MLP neurons of a small language model. Each row is named by its layer, matrix (down: output weights) and neuron, and shows model dimensions 0-127. Each number is 200 + 30 x the weight over its row's rms, rounded and kept within 0 to 999.
Before each neuron's rows, "raises" lists the tokens whose logits its output raises most directly, leaving later layers aside.

raises: "elled", "anced", "ased", "stituted", "ified"
L5.down1079,173,189,232,177,215,182,159,188,144,183,169,178,240,194,215,160,176,173,207,216,250,186,238,233,197,183,166,184,228,254,208,256,223,229,237,274,202,172,192,174,228,197,188,259,213,117,215,227,207,167,215,177,198,200,221,192,259,244,272,192,189,233,211,217,197,195,204,164,191,213,220,181,189,150,200,227,171,197,180,196,244,151,231,214,179,185,185,188,172,214,171,168,167,202,249,254,214,204,175,173,176,201,251,215,203,265,218,168,278,217,170,171,251,151,216,204,192,185,195,183,216,185,218,220,221,179,190,167

raises: "ial", "hip", "ure", " seat", "while"
L5.down533,221,174,187,265,122,211,255,169,176,182,251,169,238,217,211,214,178,206,198,184,170,222,175,214,187,221,186,205,179,219,231,216,202,152,204,201,193,203,211,238,167,188,219,182,231,236,239,215,200,198,210,157,191,224,193,252,175,191,196,157,219,199,141,225,206,189,251,194,255,202,204,210,228,178,164,221,240,242,207,177,187,193,181,166,189,207,177,207,198,227,147,245,190,192,211,262,191,175,170,191,183,205,196,195,170,184,186,205,200,200,223,175,130,205,138,175,225,198,199,194,202,207,220,225,255,217,202,208

raises: "du", "ledge", "up", "out", "ings"
L5.down1151,160,222,218,231,184,170,238,218,225,213,195,219,206,192,170,219,165,217,253,198,209,213,222,209,178,192,200,187,162,229,191,195,255,214,203,195,202,200,206,178,205,195,217,200,188,166,222,171,135,212,205,190,213,163,176,200,252,181,192,173,144,246,204,198,182,252,223,162,162,203,226,168,228,188,200,256,177,233,207,167,286,104,187,214,168,273,199,228,190,220,167,221,239,180,182,216,161,202,235,163,217,220,199,161,168,225,194,182,231,225,146,146,181,217,154,246,191,189,223,173,222,195,166,181,256,183,180,188

raises: " to", " how", " that", " on", " when"
L5.down348,192,152,189,184,192,158,211,185,140,177,222,223,245,205,202,143,219,216,159,169,212,206,239,155,232,234,227,185,213,255,202,196,239,197,200,189,198,194,244,254,200,201,183,189,205,224,219,204,206,216,221,208,184,157,198,190,174,237,158,195,187,224,218,227,177,186,206,218,202,235,172,223,220,200,233,167,126,189,193,211,228,198,159,203,209,159,179,187,263,167,208,164,235,238,218,188,240,226,221,294,216,192,210,191,223,204,185,192,235,220,199,200,181,217,258,204,156,147,221,199,249,224,242,215,218,175,196,180

raises: "my", "up", "aged", "ne", "min"
L5.down974,126,211,199,265,210,143,210,250,227,197,180,202,189,214,250,183,193,183,179,224,219,168,180,208,232,169,203,232,179,207,189,219,168,119,109,230,242,182,171,223,158,146,151,204,234,267,251,131,165,208,222,225,211,190,199,216,199,220,201,224,238,194,248,164,234,179,189,222,199,204,212,233,164,176,246,177,201,207,210,227,191,218,203,216,221,188,205,262,248,243,174,173,221,209,145,185,238,185,203,155,161,170,200,240,204,213,201,211,186,177,203,169,205,233,173,237,195,174,183,186,201,230,186,255,260,164,179,200

raises: " other", " first", " entire", " only", " estimated"
L4.down152,203,177,167,172,199,218,190,206,214,216,173,175,250,209,194,164,233,171,257,237,184,167,183,201,188,200,160,241,229,176,218,205,257,180,238,203,200,203,183,197,127,233,195,204,241,110,219,207,156,214,186,139,231,238,194,213,241,215,154,238,197,198,269,281,255,236,159,215,184,180,175,175,256,184,188,190,156,186,169,157,168,208,168,189,198,175,213,241,142,167,225,224,242,217,221,182,189,210,142,218,214,194,162,175,242,201,200,214,159,247,169,182,234,226,245,174,190,190,149,179,230,218,248,160,173,213,170,192

raises: "’s", "'s", "on's", "en's", "o's"
L5.down110,245,220,220,170,213,196,222,209,169,170,171,236,215,216,236,218,215,184,217,168,175,156,189,219,149,146,233,160,242,228,209,257,187,145,181,252,203,166,198,181,247,239,214,236,217,146,211,230,191,209,216,194,184,173,174,211,165,190,199,230,179,278,185,198,137,178,207,149,195,243,182,220,157,180,218,307,175,223,191,238,172,166,201,195,196,180,168,131,149,279,196,237,214,170,202,175,223,219,183,193,174,164,256,199,189,199,210,250,192,190,232,180,196,177,259,174,175,231,214,193,198,192,181,224,242,234,208,215

raises: "ful", "ning", "ively", "ening", "ably"
L4.down48,196,180,237,212,175,234,155,193,212,199,171,242,188,221,201,212,135,196,144,191,200,164,219,201,221,193,213,252,189,157,191,215,190,221,235,191,218,210,115,225,191,251,163,213,232,194,156,199,246,123,210,130,197,200,189,180,195,167,257,177,189,211,184,180,229,244,198,203,185,197,177,199,245,160,167,159,205,216,214,160,261,148,205,189,176,199,191,168,190,223,211,228,145,238,186,276,219,266,192,217,186,236,176,192,192,189,218,138,190,214,141,219,216,170,186,201,171,197,172,172,215,205,209,179,161,202,183,204